Weights of a small GPT-style language model, trained from scratch on English Wikipedia: biases.
MLP neurons of a small language model. Each row is named by its layer, matrix (up: input weights) and neuron, and shows model dimensions 373-500. Each number is 128 + 32 x the weight over its row's rms, rounded and kept within 0 to 255.
A block is one neuron, or neurons of one layer that tend to fire together. After each block is what it responds to, as a language model described it from the Wikipedia text at the highest values.

L5.up358 [102  69 160 108 126 122 157 152 119 110 149 153 122 189  73 197 166 160 124 170  99 158 110 187 138 172 110 126 190 138 139 159 116 137 160 124 143 151  92 108 100 134 110 127 117 165 116  97 176  74 213 105 147  95 160 108 125  71  98 177 119 100  83 182  92 140 110 123 185 102 183  94 120  92 114  83 135 118 127 140 104 124  58 157 142 112 112 153 134 125  64 140 142 126  97 152 142 146 187 146 162  99  89 143 121 152  74 158  85 193 169 118 138 160 111 140 182 143 129 141  62 112  87 184 172 123  71 123]
L5.up975 [114 142  90 139  84 126 191 147 107 124 152 142  99 133 101 182  98 140  83 165  93 145 133 110 112 216  93 147 149  81 103  62 126 175 153 157 148 143 132 115 141  96  97 149  92 167 128 105 127  70 168 147 125 121  74  94 170 134  98 156 153 107 112 108 152 114 156 140 131  52 130 139 132  34 110 109 162 175  86 153 128 125 119 159  89 124 103 136  97  99 129  93 153  53 137  87  66 102 145 167 118 156 111 111 105 136 160 161  87 183 137  91 103 128 141 141 239 140 105 123  81 174 114 158 159 129 140  78]
Row-leading years in lists. First token of a new row or list item in tables and chronological lists, mostly years like 1971, 2002, 1995–96, sometimes capital F word starts.

L5.up63 [ 72 107 191 128  91 135 145 183 151 153 122 121 100 126 158  65 161 159 115 180 148 118 157 123 141 144 151 179 149  91  68 143 144 124  93  50 169 152  58 136 133 106 122  17 139 115 195 165 145 150 159 189 112 112 149 132 110  86 149 169 190 133 156 111 154 201 132  95 132  93 204  64 147 115 148 155 137 128 118 126 154  94 110  92 136  87 148 193 201 181  65 152 180 189 143  81  91 141 110 155 121 165 104  91 114 146 144 101  96 168 128 126 149 147 103 130 186 187 143 147 108 102 131 100 145  77 151 159]
L5.up1798 [ 88 182 161 141 197 121 151 118  74 144 122 166  70 102  98  64  93  98 158 149 128 101 173 156  77 118 102 163  76  88 165 180 115 192 128 148  92 117 142 158 166 110  98 112 119 110  83 133  69  94 156 169 142 145  65 135 128 149 192 205 158 167  77 139  99 110 132 101 169 143 120 129 156 105 164 124 160 122  90 136 115 101 115 134  73 119 101 176 148 122 148 190 124 156 102 121 100 156 100 118 114 176 180 126 105 119 124 135 159 165 178 146 145 197 113 177 104 107  90 164 128 133 121 157 114 165 154 112]
Role and title nouns. Nouns naming a person's role or office, often after a modifier, e.g. club manager, vice mayor, technical director; occasionally author-crediting by.

L2.up983 [146 167 163  99 130  99 148  84 127 202  92 203  96 156 148 159  99  88  97 155  84 122 144 115  94 104 142 177 112 110  95 131 146 151  98 124 117 152 149 133 139 123 116 101 107 133 132 122 115 145 169 246 145 139 103 108 151 206 173  86 171 112 134 157 134 156 118 108  57  72 131 134 157 118  83 163 109 180  28 157  94  92  90  91 131 146 167 115 148 127 132 155  99 123 147 107 153  68 166 114 141 191 193 111 108 103 124 112  79  99 164 108 104 132  92 132 138 101 143 150 128  60 113 135 116 119 106 155]
L2.up1156 [128 160 147 127 176 184 213 167  93 157  95 127 114 147  71  67 189 159 194 143 123 187 123 124 174 182 179 122 134 121  64 129 142 126 113 116 178 120 162 134 131 151 105  99  64  98  87 132 154 142 166 150 140 183 145 113 146 177 196 121 104 161 137 160 170  78 125 181 117 113 189 117  90 109 163 144 191 139 147 167 131 156  73 120 151 157 138 179 131 224 176 105 158 180 134  98 109 124 173 138 136 140 138  96  83 157 118  49  79  75 179 110 178 129 103 132  96 141 105 156 171 108 128 154 115 153 174  86]
L2.up1323 [ 90 116 126 125 139 103 136  96 135 113 113 170  40 151 153  86 120  89  62 141  94 112 149 150 130  98 123 127 155 113  90 185 126 175 140  96  72 121 155 130 129 107  89 192 117 153 177  43  84 142  89 178  92 106 112 136 165 128  84  74 173 103  74 115 140 172 137 127 150 134 169 130 124 108 112 111  79  99 123 142 102  73 156 130  91 143 170 154 153 143 136 136 136 134 184 114 123  97 154 124  97 130 180  96 101 103 112 155 101  80 123  93  89 113  87 121 126 103  94 105 121  70 101  90 174 127  82 160]
L2.up1483 [156 100  79 108 151 107 128  90 117 152 154 156  94 170 146 180 122  99 114 139  30 128 114 152 141 129 115 143 161 142 112 216 136 153 128 102 149 159 165 109 139  91 101 114  97 107 120 127 116 179 103 185 120 113 134  98 164 161 112  40 109  95  96 127 137 144 118 129  59  90 142 165 123 139  95 124 102 144 115 165  93  60 137 114 114 160 164 133 140 135  66 116 139 150 147 139 138  94 137 120 132 156 203 100 126 100 151 126  84 107 127 101  57 139 113  86  86  32 118 106 133 118 179 112 142 163 118 147]
Article title heading end. Closing = after a new article's title heading, e.g. "= Afade language =", "= Last Bus to Woodstock ="; more weakly, table-cell | separators, and is after a subject.

L2.up389 [125 135 197 146 127 105 149 136 118  89 158  80 199 135  85 119 153 149 142 114 130 116 155 107 142 131 137 120 151 122 157 107 149 113 111  92 152 146 123 131 132 125 134  96 180 146  96  89 201 116 123 162 212 171 127 117  75 154 160 120 101  70 120 114 135 160 145 125 100 175 141 110 126 180 113 184 130 129 135 119 122 124 122 125 161 122 178 161 127 109 118 179 156 136 113 137 117 110 128 161 113 118  83 169 140 184 104 138 101 125 137 154 178 167  54 105 128  74  63  85 102 162 158 198 132  93  83 150]
L2.up807 [116 118 133 141 167  94 138 126 130 118 162  63 183 127  99 132 128 165 174 109 148 123 153 152 152 113 121 108 185 144 184 116 165 115 123 114 156 130 141 148 147 139 142 108 149 147  63 109 185 125  87 138 162 150 121  91  92 159 140 129  97  81 116 125 128 142 134 134  90 179 146 101 114 188 108 168 109 145 103 123 146 105 100 123 141 104 176 125 113  74 140 155 140 138  94 105  81 130  88 162 136 102  88 163 154 143  97 131 101 130 152 130 199 137  65 105 108  46 105  59  95 169 142 195 133 102 114 134]
L2.up1499 [124 147 119 218 173 155 160 123 146  71 200  54 161 112 104 110 102 158 152 116 146 131 150 124 168 119  98 126 171 113 133 148 163 120 110 153 154 137 154 136 157 137 152 150  91 140  68 139 170 143  81 139 223  99 113 127 137 149 117 111 120  87 120 105 128 104 166 143  99 174 130  99 128 168 119 151  99 134 108 111  97 122  94 102  68 112 153 128 127 116 179 134 141 134 128  88 121 137 105 194 129 160 147 142 128 119 109 126 124 107 197 108 214 119 116  52 125 109 147  36 128 165 179 192  98 120 120 112]
L2.up1691 [ 85 124 186 128 150 105 115 159 110  86 114  72 171 138  85 118  75 206 149 174 145 110  99 159 107 139 130 132 167  81 154 107 190 122 109 135 178 110 108 113 119 103 106 105 108 136  39 137 133  88 119 156 143 156 134 125 133 194 122 105 121 115 116 137 155 165 128  53 113 164 107  83 128 163  91 132 129 141  77  93 168 124  47 137 122  98 173 125 108 112 154 115 146 156 152  84 116 129 104 189 116  64  89 155 115 149 111 140 118 120 104 112 211 127  60 123 117 104 147  98 181 169 157 151 165 123 114 145]
Inside quoted text. Tokens just inside an open double quotation mark, such as the first words, word pieces and punctuation of quotes, titles and scare-quoted terms (e.g. "Astonishingly good.", "Pride and Pinion", "sexy").

L8.up446 [130 144 150  74 143 166 117 129  61  99  98 138  79 181 130 120 158 136 131 146 110 129 142 153 168 126 162 138 157 104 118 151 124 155 168 136 109 144  83 108  49 168  81  51 161  62 115  96 133 158 135 150 121 125 106  94 151 121  69 150 169 142 146 126 105 150  84 111 133 119 152 153 136 128  96 110 145 141 178 154 138 124  78 170 158 155 168 178 131 126 136  83 106 197 185 114 158 133 152 127  74 128  99  97 120  75  86 129 205 114 141 131 146  95 186 163 144 180 155 176 158 144 119 113 123 181 137 202]
L8.up454 [150 130  64 116 175 154 131  82  72 139 140 135 154 132  45  77 117  88 172 148 114 139  94  98 137 115 120 167 149  83  85 144 209 190 115  91 115 129 146  91  84 125  65  87 153 161 109 167 148 155  68 126 129 110 100 116 119 170 122 115 116 105 107  68 155 162 112 182  91 107  97 139 110  82 120 192 142 164 112 129 144  99  73 212  82 145 128 117  88 102  97 109 176 171 144 170 124 101 139 164  98 187 111 169 128 127 127 106 145 125 173 137 163 130 133 151 104 155  90 151 129 156 168 147 113 154 141  92]
L8.up570 [133 154 128  86 202 112 134  87 140 167 110 102 145 137 159 108 183 201 229 151 124 152 158 125 138 134 100 112 119 127 136 130 217 136 176 142 107 175  93 159  95 172  42  63 142  86 139 127  83 142 156 150 106 127  71  88 125 144 110 120 122 106 130 106 108 115  79 115  89 143 153  85 128 137  67 129 140 141 119 137 163 105 132 123  93 126 107 175  52 163 161  95 136 145 181 109 109 118 136  83  84 139 119  96 122 121  55 152 160 124 161 178 115 112 138  93 166 143 110  73 167  89 169  89 171 123  85 116]
L8.up619 [152 110 105 132 196 103 141  99 138 118 130 113 146  98 104 133 175 162 110  96 128 137 115 156 163 132 126 122  97 150 143 109 102 108 165 110 124 122  40 148 113 151 139  84  91  89  93 141 124 132 175 113 164 119 131 130 151 140 132 126 152 116 134 119 141  92 152 216 115 116 119 109 124 121 174 178 173 150 178 123 127 130 129 130 128  97 129 173  55 184 134 135 151 148 146 137 160  89 125 145 130  89  90 136  77 166  98 100 150 130 156 153  96 106 168 130 146 151 118 137 163 188 141 154 137 159 147 155]
L8.up868 [184 139  72  89 193 180 147 141  86 136 134  83 118 117 111 108 145 157 186 129 106  72 208 140 130 175  84 205 125  47 126 132 151 120 126  89 132 106 125  96 109 111 112 114 149 106  90 129 158 144  73 129  99 153 128 130  95 117 181  84 115 144 102 133 128 133 112 180 137  95 104 182 166 153 110 180 183 117 120 133 126  78 196 128 100  87  99 184 154 177 144 143 111 107 145  68 109  97 114 108 104 119  88 118  72 125 136  74 153 158 127 101  83 130 116 160 150 148 151 132 106  70 162 151 173 146 152 147]
L8.up1071 [117 135 113 141 203 193 115 154 137 145 115 196 153 169 113 174 146 170 195 137 121 137 152 121 202  95  98 193 155 182 131 140 118 116 174 147 131 118 118 110 154  79  24  53 145  95 171  70 123 130 184 160 137  93 131 123 110 169 137 116 138 142 105 178 173 168  29 158 161 173  96 106 158 118 118 135 120 137 108 143 151  83 107 117 151 102 119 121  93 139  90 104 117 101 100 139 138 130 108 149 166  95 137 111 123 110 116 139 158 174 142 120 155 129 111 160 154 133 192 108 190  65 133 135 111 138 149 124]
L8.up1073 [ 96 164 121 150 109 121 197  86  90 109  84 141 176 147  62 155  91 172 160 134 104 134 151 116  62 115  71 115 190  88 140 103 147 142 157 125 128 134 117  82  84 117  95 103 109 119 119 217 119 138 132 124 143 107 154  96 197 155 147 133 158 113 131 106 174 173 101 120  94 104  71 146  96  94  78 128  97 112 127 148 211 103 114 196  72 151 189 172  52  81 125 111 137 177 136 182 120 178 184 165 109 124 130 129  79 125  75 166 140 137 141 153  87 149 102 142 105 170  80 111 129 141  83  97 109 153 127 150]
L8.up2037 [159 116 172  72 157 106 142  68  77 200  91 174 106 106 131 115 109 144 157 137 127 117 187  81  87  97 103 189 151 109 142 180 170 120 121 129 118 148  82 100  88 104  86  46  73 115 137 157 145 134 100 151 160 113 126 131 162 142 166 114 121 146 153 137 131 132 104 113  94 125  97 154 116 130 122  93  60 171 149 128 112  85 119 182 127 110  88  54 144 106 171 152 140 128 108  87 127 132 145  79 115 110 103 100  95 124  84  98 134  83  99 124 131 163 104 120 176 157 150 136 143 123 148 114 143 114  73 163]
Clause-linking conjunctions. Conjunctions that open a new clause, usually right after a comma, especially so, but, and, however, and though, plus stray so word pieces as in so-called and soccer.

L8.up197 [154 119 101 136 126 177 141  83 161 188 130 155  81 109 211 168 134  90 112 137 153 158 203 165 108  92 123 132 122 167 115 153 121 164 142  86  95  81  84 128 213  90 157 133  98  65 152  94 143  89 184 156 152 132 128 126  95 124 170 131 136 115 177 122  94 133 121  95 117 131 165  79 110 124 156 117 150  46 122 146 110 138 141 126 102  91 161 167 137 171 126 146  94  85 105 131 137 119  75 126 121 200 196  58  75 104  58  84 192 182 102 141 140 121 153 105 147 145 116 181 145 123 136 180 128 110 141 169]
L8.up364 [109 110 147 140 141 155 132 106 166  97  61 169  83 145 140 199 163 173 109 121 118 151 159  70 154 137  99 127 121 148 121 143 145 163 146 146 123 165 147  59 138 125 148 148 120 155 141  77 147 138 156 162 132 118 175  96 138 145 139  91 171 105  96 165 113 106 121  85 120 205 116  76 174 138 169 136 126 129 123 154  93 119 100 138 112 143 113 120 111 105 145  64 122 145 196 172  82 175 138 151  90 141 145  95 164 148 140  87  90 135 133 119  54  97 117 131 123 147  93 135 182 138 101  70 153 141 113 157]
L8.up623 [128 102 141 122 134 100 108  76 148 163 105 139 143 111  76 124 110 142 133 136 122  96 112 139 111 140 115 114  67 147  70 110 111 161  81 145 136 195 130 168 157 127 133 137 132 124  72 153 137  86 165 126 130 140 158 157 119 128 126 135 116 167  96 123 129  89 184 133  65 204 125 159  85 124 120 179 139 169 112 132 126 105 182  63 113 163 159  97 162 170 161 138 133  80 156 117 124 104 120 117 127 130 173 147 118 141 158 154 101 121 168 176 121 138 160  66 176  94 132 115 109 154  77 109 145 166 123 117]
L8.up967 [120 164 177 141 126 128 132 159 135 131 130  95  84 106 128 167 144 159  85 130 148 129 109 118 143 117 142 105 106 166 136 162  91  91 122  81 130 167  77 106 130  75 157 134  81 178 122  88 208  94 178 119 167 127  72 143 104 141 107  89 125 195 124  90 153 148 158 126  98 226  97 102 135 160 104 154 155 145 140 150 101 122 125  95 115 161 149 123 135 130 125 139 107 113 211 130 150 143 107 124  94 147 111 177 108 168 132 138 141  91 149 173 136 174 150  86 151 106  82 122 134 156  94 143 144 136 120  85]
L8.up1091 [120 120 112  91 137 106 143  94 156 152 136  75  83  74 163 172 169 149 119 178  84 123  79  95 114 158 119  85  90 196 122 127 143 117 137 123 123  99  65 115 138  99 143 152 148 108 193  76 141 142 159 148 152 162 123 146 128 163 185 148 160 168 109 144 113 179 128 136 101 158 113 105 122 138  87 113 187 111  79 152 106 114 151  92 119 120 121 117 142 198 115 144 170 130 158 121  92 102 125  93 132 144 109 139 128 151  93 112 147 103  90 163 125 147 148  96 151 149  79 142  82 137  79 160 203 168 104 149]
L8.up1312 [140 116 101 154 137 139 161  99  95 136 122 114  69 151  91 231 151 134 104 105 139 136 152 113 165 181 117 155 146 164 144 138 115 133  96 118 137 130 132 142 194 146 112 123 111  95 136 110 150 135 143 180 150 132 115 108  70  97 161  83 133 102  94 132  70 140 151 162 153 193 100 122 183 154 133 143 150 162 117 154 152 119 100  92 145 172 143 152 131 101  78 116 107 108 189 111 140 161 135  96  62 128 119  98 126 164  92 104 147 127 112 114 186 134 174  85 140 149 109 123 208 187  78 144 176 177 104 108]
L8.up1344 [172 112 120  73 115 161 127 101 104 182 165 155  85 153 172 128 153 153  80 175 105 146 159 140 105 134 121  97  89 125  65 162 124 210  91  69 129 138  73 123 149 114  89  82 125 163 125  97 167  99 135 118 126 142  64 111  81 121 196 133 117 106  88 147 146 100 115 144 176 180 154 121 135  89 140 152 123 148  80 136 195  90 105  64 145 161 201 134 158 121 133 123 131 151 160 116 123 126  68 148  90 182 126 148 139 113 115 104 140  68 147 134 181 146 129 147 149 131 112 110 159  64  67 200 148 144 114 170]
L8.up1546 [162 160  70 116 212 153 159  85 112 170 162 150  21  90 135 180 152 159  77 145 125 128 187 110 151 152 129 109 106 145  81 144 132 168 131 123  44 172 122 127  85  85  95 112 118  41 103  83 134 120 141 153 156 124 136 112 157 120 137 106 130 123 116 175  95 158 162 123 142 103 140 104 147 144 129 121 127 123 140 153 106 105  39 151 124 141 125 153  96 136 154 108 113 111 215 157 123 170  78 164 160 118 140 129  83 143 104 134 142 103  79 113 103 111 132 148 154 164  91 110 120 112 105 150 177  82 156 161]
Role or occupation nouns. Final token of an occupation or category noun in definitional phrases like "was an American ___" in bios and lists, such as cricketer, columnist, economist, priest.

L8.up485 [131 155 178  68 107 176 158 183 163 110 144 157 156 147  85 160 131  79 115 112 151 106  67 116  76 153 128 148 112 165 124 153  89 117 130  90 150 142 119 129 233 135 154 158 145 109  70  81 153 115 119 110 155 180  61 143 137 168 142  40 160 141 115 199 101  81 178 126 152 131 144 145 159 127 127 131 133 161 127 149  28 145 134 120 116 180 135 174  93 124 130 189 102 116 119 123 127 172 132 163 161 121  88 131 144 233 109 122  45 142 140  94 106 147 141 129 162 114 100 125  85 100 121 126 158 149  54 165]
L8.up842 [106  62 131  91 144  84  98 141 113 171 137  98 117 110 102  26 104  86 101  82  90 157 147 132 150 145 200 144 140 120  93 168  98 125 119 100  97 112 114 133 109 156  96 117 137 165  66 101 125 165  88 113 160 158  71 150 104 156 159 159 155 154 136 136 151 113  95 147 194 177 120 125 143 128  54 125 164 107 140 185 163 118 132  99  98 130 123 117 198 121 106 108 126 151 123 156 105 122 205 106 156 114 133  86 170 155 114 130  82 161 124 144 147 121 134 141 162 167  91  96  77  86 124 153 197  88  83 161]
L8.up914 [106 155  96 145 135  73 131  85 101 119 101  94 144 143 126 187 136 134 144 103  53 145 165 211  87 189 131  58 153 147 163 134  87 119 120  95 144 170 163 110 117 173 113 124 144 129  36 157 147 158 119 114 153 139 101 203 178 111 145 149 149 150 141  99  98  42  84 142 151  90 155 110 120 148 142 141 123  92 120 230 126  91 117 119 156 121 126 115 106 135 106  59 178 124 155 141 108 129 132 131 154 189 103 185 145 127 106 151 135 123 151 187 138 139 110 105 100 141 144  78 141  86 118 160 122 127 141 118]
L8.up1224 [108 112  58 108 148 170 150 103  67  90 175  88 174 180 128 145 170  96 108 112  77 159  88 106 149  82 144 102 124 129 157 127 115 145 155 115 159 110 102 167 103 146 124 137 164 175 122 158 180  75 187 130 134 126 138 122  61 152 147 101 148 166 105  89 142 124  93 124 108 124 156 148 123 132 153 152 156 160  98 162  87  98 108 161 151 182 132 199 104 177  99 123 106 107 113 163 170 118 115 150 185 124 147 126 119 109  79 135 116  91  69  88 115 166 136 129 117 148  92  67 114 119 161 138 134 159  93 167]
L8.up1243 [130  98 181 115 162 107 196 160 104 137 169 105 157 162 117 108 120 111 173 181 111 175  75 107 111 195 113  90 165 215 134 158 173 128 112 101 116 141 101 110  79 114 101 102 119 113  62  82 176 105 147 127 109  91 127 124 144 123 121 110 150  98 116 129 112 138 107  95 135 142 108 135 133 131 114 124 185 130 133 195  97  97 110 170 107 117 183  97 106 119 116 141 116 110 132  87 164 124 173  96 163  80 109 174  72 158  59 128  96 129 142 171 166 157 168 118 192 166 149 180 179 170 128 165 121 160 104  97]
L8.up1332 [100 139 117  88 140 122 142 125  94 123  98 103 152 141 104 171 189 104 160  96 117 132  59 166 162 131 143 148 151 116  66 108  90 130 123 145 139 133 151 109 131 168 114 123 114 128  70 114 151 122 210 135 136 158 143 135  91 166 117 100 139 161 129 127  78 119 148  97 165  47 163 166 142 163 107 125 106 150 139 156  93 142  64 146  91 101 111 144 136 152  87  89 128 172 127 148 155 122 132 124 188 155 108 143 101 155  75 150 153 174 127 167 164 143  74 113 113 161 104 138 161  50  97 172 154 133  66 104]
L8.up1441 [112 143 151  98 149 104 126 115 113 118 122  93 134 103 161  81  93 172 170  92 130 147 130 163 150 186 141 124 146 125 126  97 103 126 137 147 116 114  97 116  99 163 171 101 144 119  31 148  83 120 121 147 174 196 100  70 115 139 107 128 114  98 218 106 197 138 129 107 127 102 132 102 132  90 126 107  99  94 117 179 116 104 108 110 167  77 144 134 128 175 106 126 156 136 162 120 146  70 120  95 133 194 142 109 118 170  55  97  57 150 138 129 182 165 146 159  96 146  92  75 137 163 113 139 206 123 115 138]
L8.up1830 [177 148 128 100 157 137 130 141  77 133  63 115 101 132  57 142 123 142 163 120 121 172 104 108 114 116  94 116 138 143 114 186 146 125 129 149 123 133  94  60 154 118 110 163 140 128 107 142 133 113 146 165 133 155 145 121 131 131 154 132 135 124 116 149 164 168 136 153  95 131  94 113 138 168 191 150 145 113 175 135  79 102 153 130 133  92 114 171 103 136 120 115 179 178 174 171 161 137 149 150 187 109 161 104 138 154  86 126  84 142 134 185 121 194 144  87 126 160  87  74 115 167 111 150 152 127  48 136]
Word-initial F fragments. First-piece fragments of split words, chiefly a capital F opening quoted song or episode titles ("Fix Me", "Friends", "Future Tense"), plus pieces like fa, stab, ref.

L5.up1329 [155 138 169 158 140 121 123 151  41 162  97 160 138 166 102 110 166 110 115 183 107 194 122  95  87 130  62 119 153 134  78 139 185 142 141  97  88 149 127 107 133 125  92  83 118 118 172 195  88  93 138 169 153 119 136  99 189 155 147  80 180 113 158 149 124 194  74 135 119 131 122  83 108  90 131 131 164 228 125 143 141  93 117  91 108 141 159 112 134  95  95 153  83 157 122 100  95 108 194  77 129 105 133 125 163  82 124 117 146 106 133 133  87 154 128 133 143 130 109 164 169  82 144 111 149 131 112 133]
L5.up1799 [141 163 167 121 135  96 146  92 127 126 149 137 167 178 113  80 109 116 155 134  58 128 112  73  89 164 149 150 181 125 174 175 185 158 132 110 104 120 147  88  86 131 105 157 150 167  61 135 150 122 119 129 115 109 137  80 139 164  87 115 132 106 160  62 146 165 130 125 183 129  78 111 100  67  73 102 131 200 145 114 137  92 155 138 145  63 179  74 140 108  95 144 128 107 139 143 109 127 127  83 138 181 103  75  99 109 158 122  61 134 163 154  85 100 156 133 112  71 166 100 137  99 111  98 189 147 103 181]
Clause-linking conjunctions. Conjunctions like but, and, as that start a new clause or list item, mostly right after a comma, e.g. ", but the", ", and received".